{
  "num_hidden_layers": 14,
  "hidden_size": 640,
  "num_attention_heads": 10,
  "num_key_value_heads": 10,
  "head_dim": 64,
  "intermediate_size": 2560,
  "vocab_size": 8192,
  "hidden_act": "tanh_gelu",
  "norm": "layernorm",
  "norm_place": "pre",
  "norm_eps": 1e-05,
  "positions": "rope",
  "rope_theta": 10000.0,
  "rope_fraction": 1.0,
  "qk_norm": false,
  "attn_scale": 0.125,
  "bias": "all",
  "tie_word_embeddings": false,
  "parallel_block": false,
  "init": "normal",
  "init_std_qkv": 0.0171,
  "init_std_o": 0.00324,
  "init_std_up": 0.0171,
  "init_std_down": 0.00324,
  "optimizer": "muon_variant",
  "learning_rate": 0.011,
  "lr_mult_o": 3.0,
  "beta1": 0.95,
  "lr_head": 0.00867,
  "max_grad_norm": 0.5,
  "warmup_steps": 200,
  "schedule": "cos",
  "final_lr_fraction": 0.0,
  "batch_tokens": 262144,
  "max_seq_len": 1024,
  "doc_mask": true,
  "train_tokens": 902600000,
  "max_steps": 3444,
  "dataset": "wikipedia_en"
}
MLP neurons of a small language model. Each row is named by its layer, matrix (up: input weights) and neuron, and shows model dimensions 245-308. Each number is 200 + 30 x the weight over its row's rms, rounded and kept within 0 to 999.
A block is one neuron, or neurons of one layer that tend to fire together. After each block is what it responds to, as a language model described it from the Wikipedia text at the highest values.

L9.up355,196,224,168,228,214,189,226,159,194,171,183,188,132,159,215,177,204,175,178,139,246,248,203,206,207,209,150,165,199,165,230,207,212,225,192,182,271,209,168,219,182,211,185,189,189,215,177,201,143,230,195,257,195,180,202,144,226,187,176,249,203,247,191,244
L9.up558,218,235,148,204,227,193,179,212,191,204,167,230,183,192,187,211,165,170,192,202,241,157,212,172,218,227,181,193,190,163,209,212,210,195,201,138,288,159,231,213,149,212,216,199,260,129,162,203,211,255,192,272,249,179,192,177,200,224,175,177,170,212,189,235
L9.up815,190,245,190,178,228,168,176,255,187,206,147,212,197,216,233,186,201,218,216,291,166,212,198,186,199,126,176,151,168,218,204,164,201,213,236,259,178,266,198,193,212,263,210,209,230,229,198,204,218,179,196,213,232,253,143,198,223,184,207,177,205,190,216,196
L9.up957,149,159,160,180,192,223,213,188,160,227,178,148,187,140,182,209,165,178,190,214,235,228,226,159,166,106,142,194,160,188,217,201,204,213,223,152,254,154,215,140,205,177,205,149,231,259,183,171,202,220,165,205,231,197,175,172,226,199,154,178,168,189,173,171
L9.up989,191,293,152,166,231,197,171,223,204,183,212,228,145,165,212,243,155,118,164,191,236,227,203,239,229,212,188,214,212,147,221,215,237,215,225,222,236,139,207,176,199,220,246,165,174,164,185,225,243,209,196,204,182,219,189,192,264,193,202,196,204,152,151,228
L9.up1522,232,246,197,190,224,206,189,168,199,217,130,232,189,189,249,173,194,237,177,201,148,192,192,185,183,172,247,195,210,253,237,167,190,225,225,207,162,185,202,182,232,216,201,215,184,155,164,175,232,199,183,236,204,187,200,177,225,226,186,150,200,187,190,201
L9.up1955,259,229,234,214,189,234,212,202,197,223,190,198,200,158,238,162,201,192,168,234,210,185,186,143,195,198,198,227,178,192,269,207,158,214,248,207,145,178,192,189,169,202,203,163,234,223,222,213,248,242,181,214,193,169,281,189,203,232,229,256,174,210,202,209
L9.up2233,192,223,193,213,206,184,169,183,221,154,182,188,171,194,160,227,179,222,169,232,246,186,205,185,187,178,168,203,214,202,232,193,230,197,244,220,199,159,213,188,168,185,178,163,208,236,186,171,229,209,162,211,217,206,177,192,213,195,231,219,173,224,211,221
Description: Counted plural nouns

L7.up480,185,260,172,207,213,190,203,182,208,174,194,146,207,194,228,249,232,208,233,223,138,150,172,273,208,239,206,160,221,138,180,212,144,139,248,227,213,184,176,163,229,160,264,206,167,233,213,183,211,137,197,201,196,184,210,171,180,257,213,168,221,194,187,184
L7.up724,185,272,240,205,243,243,220,219,162,208,188,214,142,195,211,229,189,200,198,167,185,218,234,205,218,197,238,209,189,213,191,230,194,267,183,165,188,221,195,224,169,199,213,161,213,141,222,208,230,188,195,233,207,192,223,177,155,223,157,168,224,220,213,195
L7.up1535,212,234,194,202,199,228,237,176,193,209,169,217,180,198,252,226,159,195,180,200,164,231,209,246,199,253,215,222,175,185,253,223,185,222,229,125,231,194,159,213,178,195,191,193,186,166,174,206,232,167,181,226,247,164,183,191,216,190,193,180,186,242,209,198
L7.up1691,229,230,167,218,223,190,216,142,137,197,189,197,182,218,208,199,206,179,166,237,161,228,211,185,192,196,224,198,208,169,249,202,245,172,248,181,179,214,171,209,185,228,213,232,174,215,187,216,236,190,187,169,198,204,226,174,182,202,166,170,140,157,206,196
L7.up1722,240,230,149,249,205,252,89,215,172,200,166,174,202,187,204,188,174,241,169,201,215,202,174,178,173,206,245,177,255,163,206,229,157,203,183,201,203,217,161,228,197,211,145,241,218,173,196,189,192,165,256,212,160,162,165,224,172,180,196,218,211,197,206,202
L7.up2287,197,188,195,225,220,211,176,183,187,231,187,250,131,163,144,188,189,177,222,179,275,196,219,203,275,231,215,198,221,179,239,214,176,130,178,172,229,209,219,166,142,175,206,203,207,172,174,240,247,254,197,157,234,219,179,191,210,229,207,204,150,229,205,180
L7.up2447,218,180,230,193,148,224,140,166,212,273,148,214,199,216,204,254,237,176,212,147,193,218,194,221,232,243,137,252,226,222,191,139,197,178,227,192,199,170,200,212,207,231,153,219,184,200,177,181,208,169,243,255,251,195,200,171,168,227,222,236,193,192,206,220
L7.up2455,216,155,173,203,216,230,211,164,166,201,168,201,182,171,210,179,217,184,176,163,133,160,211,160,200,196,190,226,210,211,172,193,238,220,185,209,148,229,217,207,202,211,221,141,248,215,159,193,253,159,229,143,177,209,164,170,169,229,173,196,197,185,139,182
Description: Quantity digits and number words

L9.up7,181,205,193,179,208,220,270,219,184,234,249,176,201,214,222,182,203,225,219,185,234,187,212,181,221,198,229,147,204,158,207,200,237,202,192,176,179,221,225,197,198,190,156,185,189,181,178,216,215,233,192,164,210,211,206,220,179,168,242,192,224,225,220,221
L9.up325,142,215,210,251,252,165,212,224,223,207,220,200,228,166,190,183,152,219,240,208,182,191,255,156,243,209,167,202,235,176,229,152,200,227,168,198,191,167,132,190,198,183,196,139,170,247,173,253,221,202,178,202,186,163,132,204,182,161,230,156,181,184,194,186
L9.up501,202,217,215,236,241,184,174,200,197,185,255,206,188,216,174,203,191,212,238,183,186,206,231,200,182,211,180,159,193,202,247,170,210,204,186,222,244,187,253,202,214,190,187,264,200,205,228,256,132,229,196,171,191,229,183,217,220,202,154,183,161,176,159,209
L9.up1491,148,251,235,201,189,232,233,273,164,238,220,184,235,153,257,215,182,192,166,210,222,220,203,240,203,235,183,188,254,194,199,173,191,135,167,176,190,192,215,192,221,201,187,184,194,245,253,247,192,197,173,189,223,157,199,202,224,146,208,209,202,235,118,229
L9.up1688,133,203,189,159,184,248,205,215,271,154,235,196,200,212,184,234,172,151,163,195,200,233,196,221,240,240,240,217,220,186,220,220,200,196,218,183,127,190,270,206,178,256,185,168,169,168,183,202,233,181,195,243,181,200,160,214,165,201,196,226,284,210,240,192
L9.up1793,234,163,133,183,204,178,203,156,240,238,227,146,212,232,191,229,212,277,160,244,170,193,188,198,206,171,206,207,195,196,181,214,193,180,226,185,154,206,264,177,224,260,188,196,226,192,199,144,186,200,171,226,196,216,200,223,215,204,154,207,236,184,201,203
L9.up1798,228,273,196,181,200,241,163,210,189,131,193,238,188,180,230,209,192,195,212,179,217,220,179,171,250,231,232,243,260,150,183,147,214,231,193,201,228,196,213,239,187,194,178,181,203,199,207,256,200,208,193,146,242,254,203,191,168,181,205,202,201,215,210,143
L9.up1920,220,159,246,219,199,221,218,205,150,167,258,214,276,221,191,175,218,193,161,208,147,214,192,158,229,178,178,215,223,232,199,213,203,207,127,205,193,280,235,192,207,234,174,154,217,200,230,154,185,242,174,196,142,236,218,173,202,158,140,183,206,172,154,230
Description: Copula after subject

L5.up926,210,258,195,257,203,241,214,180,189,213,196,215,218,209,187,204,183,147,181,191,182,187,176,209,273,177,157,204,274,225,235,149,183,141,137,254,243,268,301,199,187,174,213,181,210,204,172,237,215,183,249,197,214,187,211,218,177,198,181,160,200,245,154,218
Description: Verb phrase continuations

L5.up2096,258,257,213,191,178,174,192,196,185,208,180,229,158,199,198,244,207,147,151,170,126,223,156,223,198,245,212,200,220,212,237,248,217,218,201,190,181,146,207,169,167,200,269,236,185,223,164,196,234,207,193,209,184,196,195,212,187,158,220,151,206,197,167,169
Description: Plural determiners; paragraph breaks